Weights of a small GPT-style language model, trained from scratch on English Wikipedia.
Size: 13 layers, width 256, MLP 640 GeGLU.
Architecture: LayerNorm before and after each block, rotary positions, no biases in attention or MLP, tied embeddings, capped logits.
Training: a variant of Muon for these matrices, 675M tokens, 4493 steps.
MLP neurons of a small language model. Each row is named by its layer, matrix (gate and up: input weights; down: output weights) and neuron, and shows model dimensions 112-239. Each number is 128 + 24 x the weight over its row's rms, rounded and kept within 0 to 255. Numbers have three digits each. A neuron's up and down rows have the sign that makes its largest values positive.
After each neuron's rows, "fires on" lists the tokens most often at its 100 highest values on Wikipedia text that the model never trained on; "fires after" lists the tokens most often just before its 100 highest values on Wikipedia text that the model never trained on.

L6.gate465:107137090150154111127136160103126083112074111084052177109113139152139129094165114138121123116117173150073101106177123130134123106112122087096138160128149136116120171103138150089110139136119125101143126155140117149136132109110139117107138124114175134138103137106152120117109139142180127140135098142154129148143083126149129140095147118097157158149148149112147163162116148139144092171147
L6.up465:120096127146144122114141180144102087135136085123128153129107109130143120138134109122111135134141151126100128133146132120155141119142112121118077130125123137136153129148143104109090094139117123139175116175175099140138110090112101130141120203123131142124105159132088140079091130130112185144136083127116140165094101144165130134138140128140127140138118163138112110106116104135128108186130
L6.down465:143118140113150190151131172120133110141083141139174116115161146116134131109094103161162115150144121124140126151120103130124146134125124118087118149101149087132136152149145107136114094085129082132141151102087113126127111096140158122129100147158134148134151137118150097081086167163119162118144112130129162116160118117124172116130097141129118185145170119137084166138181153127171106130147
fires on: "=="
fires after: "\n", "=="

L4.gate285:104135121113143163129127144123093148154140152172166129113118162173161108157080109163160127085121119105173137125138125095150108170095124119103149125112101084153139142154127125156112127139148156162121118169126120115092129127113183129126145076133133062138178113155108159118124082143119089155112125100117147137136141110097094165090152139129137122086111141150169121146133124094162149145149
L4.up285:114114088125111095136141139148168102125079114151158160135092112141104137137141103116097126125122118125136134095167142175124155154116121134130125146116083142158121124131130123171143150108157137101137139120086087096167111158135152120132160155131146140109138117145148136102110139144121130147157084128116119120112093076065167143138121134118145129134113153112122094128095079099143113173132
L4.down285:115142134151148155134137106175139130128112114134159131115095138137152140126089148138131097106135088124157123122137145091124142131115183173099123125143070112199120139152128107113122112099117150119135130125118091152143077101089146140156118109157097130127122085169097138112112153130130099132141104168080150151151133127095134134112158150122117123111118120154126125161084129108156137184157
fires on: "-", " "
fires after: "\n"

L2.gate367:084116088154153125159100110160068164154149125155118125121104136145143140186092136132120139093104129147207132075116119096145188131127119134106126147120142139146108155148103111157116133080131145087112133133126118114124144129131170161121113162105119131137140125105126118103154140126115136132108119106089127132147142124116116145150136096070158136082092128129117134093119161138142131151134
L2.up367:092126121133167119107140102110141145129124141133156095147144125139147093148097112138154105123107148166151130098134109130159118114135092188121134138085084150124121183145155098189111121100122122133125141114104153112132152090106089130188106118128111099172157146156146129119126093134160175103129136093152127136114166142135144115097130126160168123129122132069093136129111120110142147153111
L2.down367:135127146123135112150120142136094091157090155112128119106119131126157086102113135118152129122143137153170133089135099113123151143120139105099130084103134156186156109111133151115107146131134132134159113089086131110154083087128116127156101118135128150090108082105148121122100138091145144146172116129116175149127122137107139122094109190119120124132103150147112108116110148155161128146103
fires on: " |", "-", ".", ":"
fires after: "\n", ")", "7", "3", "2"

L2.gate9:144133133120121151115117144149141128126127152102175125161087109130121140156126126106140157129152105093138113115139159081082138126169111118118115121118119120123132103130128114140103127127141113153119126154145103106142112116165097129132153177075113132137136083099114152105115096142135158126157142121130103098147103110126157131169137108173106095150141131134131116105144095143166122133150
L2.up9:102158143134096085141152112107177124149086061160132104085129142097114108159115151145152134181107149114142123117107154116148092147183135118094135157116097117100117133109100129147106104107136188082147139146149147135146125127137120125164088121128125118130125110162077145136142145086132119139116134110137119162131187097138156111148129153121091136158164152112162139126087132121116122118164
L2.down9:098126159140134107143133119151113156119097123115148097102160094141106111111116137103136160090125099120104136077132124149148151147140162151138123158131139120101157117160148139126093128169146146118127121077153109114154138125156109184098142110150151149111126095112135102138160069094135138165135146150120126172145154111141139121111126128132109063111166135149114081127145132108068146169122
fires on: "id", "is", "es", "ow", "he", "ant"
fires after: "iv", "l", "v", "or", "an", "n"

L2.gate619:122099174114122128108102138148098136110114089126147152103114151128096107112133132107134117149112125126154083110081138124106127131144141126113137154144145146154092134136117178092120130107153124116210076122136123163130128185120151088110113145119148139140181150168108119067125100125110141141128122157165120170133130140124129106147107105107090166152128148156121135173149137152137118159153
L2.up619:130158098139162158164099098147139114157120114093154107089150152172111114124150096131164155171155117090132155127140104130135138127115103158143151133105100136145115118141117103135129104161146121133149123137081111135147095120110133128156170106146135139134112103160110127167159112111084157110135128123105149101172067137092142144148111098153142089145149145132135132101104124130150130128128
L2.down619:116126151147132128164115091126147156143098078110122121153090119152150174081133133156114122165119120141107093152135149133155138141143125090119155117121155151111152098128185109088138138097120170143107135116078111144131136094078164094111092133139126108101112121118119136121116114109095173146104044119138079170145134082121187143154126114128126150103123097138184114160139120102115142132125
fires on: "h", "se", "n"
fires after: " s", " S", "ou"

L5.gate138:106091090118118090162146089114115109170128138148114157135098143150102150144161098103133130105090139191126166083115121141126138218141160120092116127123119086138110096122095141117131117115137143106116140150142075115110125136088168049146124109160092071111141129167092202112116107120161109145110172112089145151105158107126162115144154102122135123114124162117133122124104112159137181174113
L5.up138:139145101094152125169146137097115130136142142093146141107133128157113121132155108112119131074142125115160153087108140093172121111137103078127105116138094111150139116129145120161158118144096105158119101141142123119152092102097144095137198106146097172148144145122083095150100169152114097124158088128112106122160072103127144162098112181113156130126138127154173154125141172107107108160168
L5.down138:093113125167173157146137124146112123162126115116155124104109157164157099159119156144096150098136131165147141091179153126135138142098149065127127112126099144162157138125120132116107106083137138141120111164129132101142071122145110137129138104146104109162161092149142091154135100172111090118136119139126179140160132122068159135169122146157153137106125121091114130116089101141147128175137
fires on: "-", " 1", " ", "2", "|"
fires after: "\n", "|"

L2.gate544:133142158107094118171137131139138131113091159113120123117110123108130135145166114141186116103104095164171106129111140130085133122131134138131139151126143146144130122111116088110131152136114105114097128121116179134145084130055109157099125102166102160124076112158099118124172160148109118113109124151095156081154122087093163101167109081107127144143120156139079112161118124106093100140097
L2.up544:137131167116095144176107118169106146124143144083136132103147123119112122150126122183162123137118119130194114149115110119143128140137170105078108144084073127151115147084153108135106147182163100098121168105098117120120123091112101117162132087110108135157125161121148147125123136086099148113137135117126131124131137163122126116117128093130144136101112128113091115128139159112129134112092
L2.down544:109138128149082125105166150101210105161115099119156130171078102086101197142139110123108146142157142114141133079124132127112117135136154158205142094139122127131096143146131109139098125144149184125111115123133107102135111129090140091128108127151133087177138131076128124134157152083132113123107123078127110139134127116159111126107143139123102123137145132123100155126166143154137134109147
fires on: "er", "y"
fires after: "p", " t", " T", "il", "d", "at"

L6.gate444:112153145128104115122148140093115189135139151168158123123145113100102134063129159131152126142134086117107119105149139144105157136151139090151133128179084117122100136147141140103132086115122130141117116118099142103143100149126179142121140066144147167144105138146125107096089122132102156144137126113114184106122119132118119112125098143078199157132117113134114122143136128118122112108128
L6.up444:178081070111137106120114135132164127125099145100102098096110131138144090122178145120099130124106129110101078097149158116134118123080121137119121134117095155114118142153101127128125124065141123112121095136115127104148111101131155156094121139163154119090093130083170153097130170153132144145128133125118101118132120119185145142121152116107121194165127148120144109128109111151144165153080
L6.down444:126134127123149135142091121136162112146166138148106144104173104131073125148085086096140119189088129134144140136137105124112137103160152127093142126118158149158082132165162131159168112156123131132069175129132083130136113109173136148143110108127112139133126138106117090129093163107160157139108121175114189129129132095114136118134094125130121106097114165125150164081153146104117115087130
fires on: "igh", "9", "ate", "ig", "ud", "e"
fires after: " St", " h", " H", "–", " 19", " r"

L3.gate130:117160151136162101107141159113132115130141125142128113103085133066164148118168169129145114149144140104152157127115147126118150128150127093147096153164154151123106097141137115169135133115110107112131131163159117118122144108108128127136119114138082146128097118123113115135145161096120199105112107163119153124140132149077135087147146125092164136125118136112121118119101107145190117145117
L3.up130:145129136065071102147141150121145117130144122137148114115137105127109113172132126165088112122136136136137109120122109119094154129123118139140144156118109154145115137078100098072123125135126161102144126138174151080148147137127172109184103130105163130126144085112142121130137143117172130135156097106117140155148131156147163147099133146142188137141138113145147106118135129105110126138095
L3.down130:167148149137150095127129070147157099165117134132152126110116107138135106095124100086097122143136106143114159121111122148119141121122132164115144145121101121159122093143183126093153094099153114121101113133133124071146104116164126119150176115133104169127114138155132152156137121117152161139169160131114132105179091084099159133154175151138153098151095158114084154122104106114127122150134
fires on: "igh", "g", "p", "ig", "ow"
fires after: " h", "ra", " H", "ro", "u"

L2.gate490:129160165168118129098137088122128095117128107120123138087103079126152133132190138119165158140086122123076127097135143126122124080105141172136110133111134119134124106128134150114106181106102129170119144105106164123126154072119099115144139141135111113142124129133159118144121132132169118150106147141114153121139117126109113166111104153113148114118124072117148132109130116116124136105106
L2.up490:145137185165127137120100127165136126148111126137115132073107117141186122141123134135124134116129150121138109164082152112127088127145126106125105123076167157135133120120108176119088172127152132137150067094126113123117127096146128125150136058172150119114107140107150052119125147135131106137125119139127116101156105133081153151108149155096105130141137118101134125155126128105101126112089
L2.down490:109112125168160139128141140109116147107128118154182166144177111101158114178112096148126176138126141138127149116100141114134155123122138129136107157133147109157114143134089158132143123134139120130125127170138175142146129134096160116115128110172114087157082093115132115156134124180133121135105203149100146107102156136138115095113137094134132141128109131127133100078129129117123123125130
fires on: "\n"
fires after: " |", "."

L4.gate258:116087144125159149146165165134038151113134110160137144091093137100171146133192097107117151146125137141112102096175132089155109078130054146135146103128120102142122129132136186134139154116147133133128124138133128128134139117167160122130150148122128177115111133113152111110119089105121088138115125106135126115139154102124125161115122144092131110083130155084105151168163131174127097108143
L4.up258:160105172136124149141132143144084092161117094162131153124092152174121157151106097074124077115123133154148152105119114115135078127134135094122120120116164123133129123107157154091135149130127167144131160127157119156181146081154166091135149129106124078113103128127133114157121134130134111126099170126103122124112130119083127148115130101122132137057159109116152097134111118138126095111135
L4.down258:130194155085131144093126152146114138120131175146130162186129129119097108138142090176147148120148106080110092157115132130131118168111136138131165130112141097109150107114121118112109180095087101113151106156135138111161107163133125097119152159114167147137119115140117130101124140113162112167109098149141117120096184126139161107130153128141137117101121132136147124124121118140133116133046
fires on: " 0", "un", " 201", "ame"
fires after: " |", ";", "al", " r", " s", " F"

L6.gate134:083141108158121131110134118166141156120124134116115121126102092146128126143136130133146139115163187125096122100140106163094139119111106156095132151078091138122157115094105142126100121124126115095148109135135138126112146116148131147146120128118146165141140133067099160126103134153126076133149119142098110115077132137155089088083134114116135128100136139128124126113105127117137131206114
L6.up134:127131157123114088127145192150153134140144130110140127154105156141096129167116101179112140119163140168140095145078145154175099072126113129154140143131126106130091108128176141128168134112136147132075119126138123143070157127129090095154105134127131122120147139135121089090085111153108129137109142113100163136143087101140169144138132094122085109145162137156110130097115132132092143137159
L6.down134:167138155137145135158093129125120094104197122114122132147121092087134114147157104110144143144135153112159095135115127096113153123115104107087137143138110145130111114138115120110093131111147101126125099121165106125120156104120097127118180128134108139057137134140147141131117150151136128131145125103120124122158143126130104150161102099099147140068147143105117178141146150177180101160129
fires on: "==", "n"
fires after: "\n", "O"

L6.gate106:084152139123128164096123127124107148135114155145122132072084115090150114109113146136148152100122152086134153128133128121080130108153098095091121142158135129144140115126160124113135151111136164139161125133157121142104141109120113111156141099120109194117141136113138119113155105110087105123149113130102120112128125111125192113167140155120136072159145102118113124103130103109168119112128
L6.up106:101104185127122122176122124107133159143109099163101131108125137095146089119129124137117085124106116137141097161124155166091121178131144123132160079136173151088170105110125145133080165140155092134151093120137060159149124090122119153089183137106143145123133136119119136137160163118088097109137162117134190124156147146076142160131151115103143123125129124113105114134117137149141117151145
L6.down106:102157099137133145114170127104103120123164133124147183165124116103105142126140144111125132131133114156167092216110097090158092121128123143142167144148142126145167143057137131149136125142122138103182121121139151111128186126143102142128128083134146125146113153126127111113130117145112125121172123126128092088099076139100150123136136122184121139111108168103145100096125069130130126097132
fires on: " 4", " 1", " 2", " 0", " 5", " 3"
fires after: " |", " J"